{"n_layer": 11, "d_model": 256, "n_head": 4, "qk_norm": false, "decay_fraction": 0.638, "seq_len": 1024}
MLP neurons of a small language model. Each row is named by its layer, matrix (gate and up: input weights) and neuron, and shows model dimensions 160-255. Each number is 500 + 50 x the weight over its row's rms, rounded and kept within 0 to 999. Numbers have three digits each. A neuron's up and down rows have the sign that makes its largest values positive.
A block is one neuron, or neurons of one layer that tend to fire together. After each block is what it responds to, as a language model described it from the Wikipedia text at the highest values.

L6.gate18:598564492519610484521567423588450599519485531492553499491532564502438536524527543534448528479470572532464533443474454524536501523453417425549414577514505542439567444512493477493443453432519551540434481460507544536599461451532503426477488548544509583441479382443513431536510429510538529525
L6.up18:581458421527527515582501432588520421637573384638461477593494439532470420446559423471480442590508484513492393521501478445490455432518518490434531507527409502523519452475477458414586530562546515501496498488451466419503573463475500534482537543520545488486516499497458535519524502572595559478
L6.gate40:454503424518478491565422397543532442571549561547487475470483431592566468430419506618488501592516527545391485465511582527434557436543496567457576483436522539468469448424597475429554486543448512571469488505544530534446505460504530520452449491471592577615507501504495552481487502463483453514
L6.up40:536576483504494512488569526591437485536636491504436509534550499556476480499558527506507515510525622455469558539503514562447511497429543496471480565565508558458396528533518464480461575440502390454426482465584534475564511590457555489585521555563491538536513503512548521466466546528503505581
L6.gate60:609601432508400484539432531444537511480513523561505523588481491560612545579569466566531415586414494503473469530469553488579566419457531487487433528531514472513577504498509453479471533497476510477412509521459541511558528477500514436463548491522466530538469521448483432444482468445464507434
L6.up60:547445598463450460534523486471442455410514509443582529484560498490391481518481537515466553489563410529463429455604456483471484541499501536489433576578483550462513411519495543517450427502476492512510540446436597400527612537478517546528479527439527630498418563478467477511576437524453547532
L6.gate131:496477587445501379581526508455509531475534554522499581515523483414425497515521545517514504449514625437517456448511514477579528414401503454379499424499580494457573496511480513501451534469430498442540449528546492472536406494483473521556421435531403532469463534476452482455485464512539555522
L6.up131:510489524549426375546514597500507455455606582518572495543461536507472484542463501521500441496509508543482529487517509546481505589480580481526564559337439501392522489560451542471547535458526461550580463425615471518520512504504504450443438444395504496493481456506542465531565465503514460542
L6.gate215:549584484576525515567410496496531521536472489509450432521513573530508528588448536526483505580475561483500542484552427592554400560493539522444529487497478639515465507463536502454542428476508522581470497536549586423507479593551479532487521501540531476569554470480448451493550482508512531568
L6.up215:533389499483479470478491436502457478442503513570476543566580499467438427421542588556504510509552520602541492578526512448520464504398571463448573487480557504623493461463501478509566491426516509453493467518490477406504407422406507487561535479506490472436441459520461462517372428573488506461
L6.gate266:461499432505540515490507572363540548548587509485503539552460499534420502545607535537558510560459519489406601458432584460515463472436610477560455558520476541566502540505455534531434528546576530486498460525592479561455464563483461463565505476573455392465523533504459437373582435539479559509
L6.up266:474539434555523481409507496431440533527426511522505468562415482533506490514388561520549448521462589450533500534511579495458508455528526521484391505387474499512544535473451440536506481452392537477489573562544468478528586485408445483492532489446546457553447442424493495467490521540557448529
L6.gate377:456551459572523464506452470466444484510512512556472627505485563356384582466529654522535461535524518521514539469469479453519499607537515433445448501519461531492427464470504498483475516532505463416465404468556492312466581513598565608542530507567511547622520463575464472461497513498544575505
L6.up377:504501464546495516574519411613493605507560541549385559519579607396456520454528521570557453399511410534504486537502400446505475523469492532560419559546392572486432444440492520515477535486444467496468493528512560474424418409590498476473466509592553481510486508462459450479511487508514478534
L6.gate565:505510399546513638490518505564462479462600553529416461526496531455483499465455503466499598413453484464527408436481530564573405454483473454524463527511483550499479464438588451522596438511495473513477614502451480480465535481398522502531524562539488533479422528508493382543483494478567546570
L6.up565:517491440527500457399569495549558503468563450492459534456528461582535538590525493439451499434437457450510530522487523484463553538569589530512481512541454607518491495467514526406473578480598529473514500397548555506531529539548510516446436528434455570502560431434450503462538582531528481471
Responds to: Table header line ends

L6.gate8:551448568489471464437514580367512434460540422537472499664451453542509468428467492545460554437511475460472463466525480498527481484490458449505517510453458602638466485562462431380491618543543490538479511562464438500523470500399480492597511497589536531519463468496473473513511502438458505503
L6.up8:479475533492566553483554594459557524486428491477490465475519481526506543429448506486458474480496456503437541574508450491469514567576526495485491472487471573556446497501492510500465518523562539555498483437489404587522498455384472468472479553556539493523446422454527487518446426525478417477
L6.gate69:522578520416484444563509513418511539497514516534444505513552498445598544493530519530467477446503391550414432487479450513485579598533465459479474448531536509510512533532493480447424600505436446476508500463491539457536532486368399587524416537490488503491475499565552489547370625510443486537
L6.up69:450524495433613550435554526547446466573461409487494536444466485517497526481566487493417426582532556487506509604519536556496480451545415438462436421487532538569505511563511408597495521488521444456479558497458440552519508534455431534522582530459515440444521449444562546458512490548478489494
L6.gate110:529402572515523396533492589512500489508469549414455417516552501448520545488439472567508540506469505494499562509524453467513529467619568511481478428479495558405538506581461484484580572566486482530464464469566548482463449578517495449523490480506459443605510588504555485617483421532518523515
L6.up110:472431501458474472476541399512433518479420554566399414524522417541563530510514571460528474498517479483489521539434465505420553530601474526443487530451598535400462496549511477459475543434497395500463499521466496462525560622408426506555584562565561418472505479455537564546410487509408524501
L6.gate111:546563413427541553506527467436514547484469437452526554580416494421517533433492560550525427445504527508458486501510591576526479576450505546573433564529518488544569425440417446559505463540519481469492444457440602445441504602500455577486506514538559559531552533546546474519501571603530527449
L6.up111:512471614569496584431568394620514489480517475427597593538505447538443574515504451412490469499436558484547578476485572478450404449477485530474558410511427487522550476500495501446411483473556504465530555507439561454531503447553475546557543547456465403469559495590598498554535437484514411566
L6.gate155:615523550453502530560539408500427417640396467430428533535466488447579444549511495463473456513476472604534557580405465527450527546494565552466491527574543481546641439509526508453390438460579462538453526450495545476527520491501493408444488552487473384445418539472471471527493548533491534420
L6.up155:518495531485525543573591503490470603520465470498591499533363512461506565370463490500512486564635465602487418610488410509511549410521456506498526474457443561559568523477476452456545523547454424516458474516549476465539494544445520519493469540527483525491462505515416549530452542527510518455
L6.gate300:518501363505546505546459563494546457444552484545457451559476486515560429533455486520436527488471579492528457460486426497446449440523469580541520465537519523410467548534504561499459481459443431441395462548523521472551487548483542442548569515575459442507541569484573483526519544416524538458
L6.up300:592525548592489502517525459580426532514495538380470543483450568485548581558509533548509441536509459478582489497523522462505492477464503549497445531450428493494557674584420513525525514442418527405511495484497518445476559448435440467478544488533521523459562476515533514525508575546483473466
L6.gate560:465492503439494482479545461493403447504554454541474541504556472538459573589444467512538536500445504466497554576559508507500553418517474559496511388411504459480441473490546478458633513482532476404503471498519534516555443563568454540555563508557478447462521518430501559489565527596510451464
L6.up560:512513498590379512485486478544479423449446459570408479476453459552564514455527559498473502485369532481468516418506588523522452520561527620503554558438534472536580444502457481464554385495613476442499516552509525491451503535547491615402567504542469611428543493429629552542563541519518485653
L6.gate577:520473470586554610470547497540478517448544614466494538531465456502456502439532575429472453452422458505483525526516422528443488518454523516535537475591482456476580400536545510440465497438445482520488491417470384448543439519548507614531514525535506487406515478515493507531500495464476349497
L6.up577:427411384531561462466518486505460531425495527431427543438481538519487469567413531482522471555607495505520540537551595455480593486544409474512490444595466493560453427509452523569476536442527408502410403483525465599495556576485545468598501448550494522500395543484442442462539512566536480427
Responds to: Post-verb prepositions

L8.gate3:478399572557475557442498499585484611436381487500491546445378526544430462571516585442470425512431474546442536538542493586470460462477432472509385518495430570409498466507487451455454436494422421520456455497487703485495510487443515553469532479528491515508562464543524450478414496496524420539
L8.up3:520495429588528505528521485547522453605520517485494541559504449583601540409511496497476482468593519418536458518566556481440412603517472490455631584487478453441485464544464504499502461491448497349516436568513464528499558492439407421498538572556526543431507508450461507589528535550501526601
L8.gate51:490503475581552482489575566478521559492446475598466521478450478473491464439455421422386498372532424544454483525557510535372470531482500450483431456469588524559467432535404544474486517464495448487417443504485539507600567568465495436491502537501440562421517511523547546516569445593624492424
L8.up51:446536531541591488524561481508429457452511456495511497462506522504432432466474544521501411490567549540537472600463569395545399466477561430554391611567557621437498482510536549470484478508516459405438450481516546507562487512488557424587519516512583546398345480468464373480463438496495458500
L8.gate54:488503451508565490513523474435480510503491457449501472519526430502553559503468523468496431502436441461552521518432421506544502473541522491467520345502488594557475526519479523534381547479496303500490508496437584495534435537432457542500538500537529561501452452536532487484589464485569486398
L8.up54:502495480542374502468459478355477483498455494574497509477520403545472430499425569602543479505523468526452549568487469559504509453548556480504488475523500514579602608495498454470557478496490405537546446466526431436492502538499482571495491459524467514462497526524596506522448438456413475450
L8.gate81:421569449603493477522487440432453433512505443484488509552389556487570580534497486604496488464500521491585493508456558557482463452557546528400493538497456566474445550531405595491530442497420456455464480415488489606535554560503384539594462503519461439368464522512419454464466501480477459497
L8.up81:498595528489472502562486591461602472624498562525508453510564580627519510493500474502539544486537519442483578488513486533400516564519442525387519477542523447498579413489519512531508503420498497513545552463442500496495496531500364495533460478475436493453458338515523529406527563627446522464
L8.gate228:538577500442473542481459469422480496549504459527449553539555495428544504441414522574434450468508493484430489537468555581521476508479453480473577469564499530451528511408519535486505466529481456558435430440414565556438526553542482475481445492541527417526576438540468416498510586505423579490
L8.up228:461522506551430497418467485480517454547519446555440547461483482435485555442486535526382485392558445494520443577514568456486514482492462431513509487557467495510497423445483484449532492434453447485454490434468460527504570549467447549535542509598416459456561532440463452536507489558494552489
L8.gate262:504487512594494564532384439438443540466478488512520494558505531563512460411497510480401494499534533493474496414485517498562465483527567459481488489436514538500448474433535396491487420442492511362497456526527539509495598523483503551444397496561474423451593460454493483411535516513558531543
L8.up262:456479460574450540541474412468474559470523526449408475485454510542475478374468521525481521386477536489471571493478505454509473420479549486564544513545531473505476470422522488391404516453446464416461453517492364459504494543480482536487480492517474596546534570545557460423526481540539501430
L8.gate608:473533546561492538541425538434516433540494539521513618485572438545439485493445471564478577507496411491506530457530531455523525513516455549477528448532503570415402448442418548527520506514505506519495502466478545585488409649497450512529468395473441431553510444513419466504523431568522557478
L8.up608:606506494490503515493484461463533492549522442452570485487525407440439509567549564542469416579525480448514553538516508516571546482452415515467593456500453538435499470534530548374504480449493466418498510484521547453548624537491532417475535456584506525487502592507450435510401525589507522422
L8.gate648:475556524560513526493482492499514518512501465543463482496490449402528609382553538507412450546502543382582438458495541498581467557553501457540486426571446506472513492449528368494430477429565424524532566432516469468513542490576381443472542438511467554434561415476474526474481436428456523511
L8.up648:453507491481543507440580485484489547611505549564528589557439476468444477410522495542528455523427540542585454483533529527515486535478514494565531560547575483514538472538472519447430501519457526583515588499482478538507482507533481399487523577523529466444558483454509508414478508545468489614
Responds to: Word-initial "in"

L8.gate0:519516497408448499506567652412492480633492504475459427549425502539436493469523564537581526535485458554585531491486455512458547470462571459507456519548439599491563471534474485483531525441546477530469601553468519479541471558408496476503460452455498513563549522535433452502451445546384524476
L8.up0:651472525483441555529439511501496559488468468487467510464425471578549448540526503549478479449522488460404605557436438488432466404509542448424564468441507551517595443420528484482433438531454538556519455406480482485482513543619409539402458490466579575443566488499452494504471375528517445560
L8.gate55:615498512528474470527520514448575448517495476524407508548484426447518547544602532446444500542572464532522481428516426637490549504464524495482562475540520491481580493528492477501465505471600392517515448529504495475456506555523551500527441488528474540502475482456401417568647505477531569543
L8.up55:584469422584543486466478496462481442449517512502397470530569442511415541521542454477425468568493491563455484525543462560558483534510529553438433545470469566554522525439335523523538483535504506469481548443473543503520461546533511443465545476531465497436510533529601498563510443494476583496
L8.gate216:574474455503457463485503448501416535537474501570536457429558425525472513465572473511422473398507473522469469520428507497399516430540569514550489575541468504588453492341531481537541452493468409536476492514536457500493493510499557377512512513552529482499479451531483569531540478580520510515
L8.up216:490412434525456511464410434585451567540532538502504541540431504462441460567385540562631449509525433521510461500512524582464420500511638500556475514479529569457490446450543459432514451473553531547522490450524556491570420529588435492587538396537419614508472433521510459505503488509471524545
L8.gate221:476516567614499529475460447534601447510433494519503404497459528595513487541427482457472532504498520460588464505512469600506405431520544543504517518487467511594479489498503534498522511535532440521561553500540482483426488487579592512482589441479429508553515436509497491508463450527445493476
L8.up221:528477534549625427449457528498551547528518503501480471516510453514580474518471585514466536523512506440529553474511473567503429425546509516614432525513537480496536537466436477518535476523523761408538576394577519505577422489468450481497546436535487553494526497473516534569482430606445548457
L8.gate359:561473515440491414511507574474456491444414499519449548564534526356459412470546447457480516534403420503558455497543524526553589472436473472437492481461487576524421487518551527581441528416511483496556562497440474478543435514466494468457597463556518520557533553462451486426491501512378564526
L8.up359:560535563508587396477433562462459486477500502483541537573476591471486457527559538438474482498593456424545500517523471535539535451562523525458537523515508504488547504489529499470479538488570441487586468493523436470480522536513582590462584486530371491507441473559463427535518435544382513521
L8.gate412:460532483565539551516481481521505552461514443535403455423454534507439444567487586450527457494443398483448538553576446462504539535456510420530538393469485503481562585470483516470593577525492558565456462466467558454447533495559518518604422467443380463539556500511555412601523538433497580533
L8.up412:519509387551427407491530454519556550459534510474531560576550523603454458426599528599519521519481489480558509504488458551506478492513507538509575522474406504570490440495532463416567490451567461565529460409464474479473511487536451413488533439496459517444473559357493585566450479477462629421
L8.gate540:477535510598495402455435495507500495515489576493437505540499497546448527470490571536440471514544571589445517552460451555495505443621531572525537562565427494538475477459555377392425492530523574440544490491524579488536396506500594462466477484562563507549606500414544507460543472448512491472
L8.up540:619472466521535471531453522527578552435429480447531406508583446510412540573490514425585430477436554609608562551522538564595516485514518506435415539499536486488554426507479509518394547450470504569557498478490448427473502466475446514506539560538499459571455486513484452548393506457488474519
L8.gate591:557476533456513449506510514505521513440563493493441538557428492435442467517532488446515492496431539510506529536582536615455480580482479432472452510434434606531553369492453499500490428543503424535493404558536572447532479507527449457514558414375459549615451479515521497424541505574455543474
L8.up591:502475447485521513481481446529602524507480460584517480506473417517526505451517466397478475462435471545538500449504568579617460506470520514510557494469561465429434467571543485532510528515441523497532493495510485474417563562403454460555593465454515439524390454564451408492568525515508522486
Responds to: Table row line breaks

L2.gate230:384413433435445550486480515485536476544505552534468478560535440557435493460470466550591416477575552498529482591471459428509583531500485478515509480427500498601483512575552543506541522516571523479542530423496501524514506540592437416430493552611511451517468534489534500506464559559562468432
L2.up230:423446436564572549441514419411560470413495453559540493556534598440498484497502504476549529551518535403484510531568492448502474608464535387395422534460563608568497530467466457487538443482507480476500454487496461456465526512440428504470557570506460561455525462445494479484502425475471407543
Responds to: Word "in" / In

L6.gate151:512574480523482596491530571499577529490623503480601485475467462465542482525500593455493567504432542497526482549535563490542501494521506498537544556625502570535557615550618463437490491485486500443544485560493574425604627511446365543528496525493481535446470426507505447595429570465499468540
L6.up151:492533518551464644538494401439493505503538587446471439474531517604448498528434513515466506554492575534527593497513429465614419577501492481548494554573457539451458560470541591490509470555543443481493549558457449527517480477539455490422491525469552527432543405501433485450479431539531537546
L6.gate180:576520468547581497507585572493431508453466560453496448470541489364470580527466520441605548554451431448462482547495526509503515454500394523448438477503535483476508410472572511509529496478465457557505504531569514538485504539471469595476508475485420475473459577528505570458453506487487495365
L6.up180:494401405491498502549502556481442569462452591580517488391575590501506501495468434489554511520538469560542474577469531430553535628426514434467395466578450475490473554459437455474522446388464466429513554544480561456497586567430561488513504503523461522402501517537487421467533476466487596519
L6.gate231:595599506399463513451499518556461544486516441421526471492461591564415446592522558531584463588456485568416476497629552485427489520510500507448495562546563523522449483542525495484484422491550489517531461509434510486515478524413455401456554582542514468470491511482517511580395484478488490503
L6.up231:587479588454493481553413488492507610489394542457492552554438504471457566419514495491452467500566519514434492509447524420507460532394545506564552425511521442496532528529501455425543558555526457508555563522490505505523428489515557498475594492546557512525455495512434547440504442546473510588
L6.gate270:530521514553472459437485570472528498462529540458448486439420507501489432411570616459451475534520511469546436426591535583521503530483589436545532488517545576533558542492514471526537512545516479484555542591441514502425545547471476605426567521515474576542475576424511519577518510451555493452
L6.up270:528515381549465546433442498484436561536456445541525445635416502462554501482475460497480491401589464549520469433551567462580482498539550442577369479483522552513466546594522475413418568538533494469500512545473407484516478547575382545487538519516539505560531539469556540484396413568562562563
L6.gate390:409535568473449527523491504452509538561364583478479498436520572507498401553600478492553461517517555498447536428401465569457414492588457559481520514509481469517510485544612520470558545514479471571491472585493515600520560508485400530539521595529467561454403549564504500472492482490552470429
L6.up390:527493466406464405559525548535551481466553485495610502610437527527508423512478439425518521473519479461557388542503555471548464477446492496497420458550372490546492548393448470410504477502503546496550522517519423399580452471481513506513541486497510511487546464525508542410455444504532590528
L6.gate403:465482510565506565483515542429457552561460489577434478567513566493447479505520523529452580421573520501543467570604459460541529565405466438419486548579526492532537529526527510427551550483482552572424466458554562535548486467430566525581500571594450455542525523463416451494481434556470555419
L6.up403:464481496439520544433524470448535479407483361491380587476470570487458443487450513488531651502522492523507484449518488503461555513442449514482498469552519517605511519526518478490515472493471524469422498430380441558504511507507461444527467497477446542518446479376512534525430501547453537553
L6.gate479:330512499488501518543499562509441525485435455542488600550487430454515441578495556532458554360484436517487535448412602418535495506467442460558508526561533510479461570518544514485455498486490485600488479559478515503514446553413438456499428632470448426510539471471506394548501508495458465479
L6.up479:580463434526514508544505485540602496546457473442501533460492478497464423525524479415537481498482469492516525484527532567546509582516549403529551529511518521477455501547526548447527502537489540613349496511494518582520565538582514540476506510533568545430482593580455388536569478419528512598
L6.gate567:438411388551520510456467467409454494557456563501427542441510465517426521494539477506529535467407437434458496508504575402572401427526545437559458471413450575426451497506515594450422528468548437495481504587518563543575477608471509551452459466557492471514490521522514486490571504541496481451
L6.up567:380426379487438407483508476417528451517447503405443446480534456558507525551521474520424609503434533483518469504451589473505479427572550449504431525407463564590468491407517483442433389414510576502476477519477524456537505521528539498527525516523538508473439508551454542481538621473457451449
Responds to: Word-initial "in" and "s"

L8.gate76:449621473580496405470478508494416527581433534551474493523451526469433480376485515467482471532494554604386523481459424581512583499567440500477536511502527477521457535492560491554507505497477419443419595536544506523483558580534415468508549515497463500477503592506467547547516491471454544448
L8.up76:536572528609572422445535440509394417471416558560479453525519496475435563436518467536423580498361564475506562507445453471446602477521543434495505497483495448546477528514519554567488486461440429426509501503621548499462518492482495463520535515492471566498479468433495467482536596573460582426
L8.gate101:510594569434487460547466520596429511529438532469526481484566500439487527417539447533508483480495464424487554448493546455396463515478514547478489502497477512523579553501528420528496531504455485547443544461429577493513486429484469580445575486401392515491542525452490448562509503485498523469
L8.up101:493453502454497421550472430522547528455412597509479402524496497575486425499463522469451469554505668541491473537484532530478544503496537569447424533548532496493493468462570463428495459603471589490457557447592564515506499571555436465543583410489500550523518443510496429546507468461388562537
L8.gate179:504437476584513399530443503481407499552474412524479441525476463531433510467503482523435483492398575391509441415572495432504579540427478495565518496443519480513494491533532458566415560441478399443444499480538540472488425472603540516470561403529466490512471559522538552450509563538415555495
L8.up179:541423502496520559486509603552503520425593509458535498464532489450502506499510572543457503483496529489487535494564553514476560473500428510489490516446475530492470460483432505558404525428452451490511544449469486459419495473483509545448545428511542511629493461551532586495464544576477499495
L8.gate205:476552425571472476473529490461461489523433615574526509614457507495568518505391545437478586534410471469549486488554437458530591522492603545523442494522483549528462455520555454549489473495477444559559403565462619553549546558467516473472560455398559495552456483513501545468421458537534586425
L8.up205:628514553578519527510508642464490456565511467448402570497535474632461462471453508509503507414532544506519520542560539501383565474537553486380541458532515558448521475534553494452547514451508445472442424487588473470521474598459399444466527463523553511529455417451518477503500598452493483509
L8.gate266:481523493470556504519472462498435521526497438519483473481510394401532507438411402487499528483553498574477425449488483484465491546425594536431485586472524556558543477427492433526468468388429522416470472416504519453519453553443477486535542500544517523494440487431525492415550464470472429585
L8.up266:479421449457430487495561504468441488491465541536518505487493493426528547433468452499517603488518453393473529475537482457420456447488438558383601451505480458514610561512590447515453512512524478490536500542454523534515509551489497568471505632515552522566465533527554454450535472518576530475
L8.gate565:434558511508508446548491408513558465484476536506507517498327480532478554494441405507423379563501479480541507487562547466421513541567514454459474421498505495426519523443575431457618493487491573396552538413556518486432571503458406494555576525405461521494465616470492566483336481565414477485
L8.up565:526482569497501541493562519568551531502578507485461537465589481512541518450542440554483575538509514528513513562459515436468493495609530496534531445596618518517390479486517542438460560585592325595511565502527487421549506429414537392537495450485459449494475526502461568470448455584480522540
L8.gate567:474515503440521591512529489352385462481524473485487548537473456525468557450512438582469501505591412517511551400473551576502480526494450470507538495505462537523565429456531476535544475535433549552484513458523470417420520554437516458582531558517537486461544491520533561467530493502542544556
L8.up567:439522430533512540444501532529445475477426497478482418606464564589537464542429515520478526541526519430524537550561494410529549471490477554441533560445474460535525466473479543501465495470517514452534415479484450496492428520487458469485494506509474585472349427397393454595636575509443473544
L8.gate578:535414474507577495593563455534439492548506502516481559545418502531407534493451499559553581460393495620508618504409519428506520539547534497389518403445494508447514625509593491448466446465449419486510487433489480501490467527522501418492603543472524533404445515522523409471564507443484570438
L8.up578:523584497493465472448497563485543490519465550526478534530468455457540555522519477644433444509513449513458489576545492501522410393502487528454487478522525446476396425528564513508495544421495348513548501602422562504516433546499588549544610502514526458435509441488585576538533547507457449449
Responds to: Purpose infinitive "to"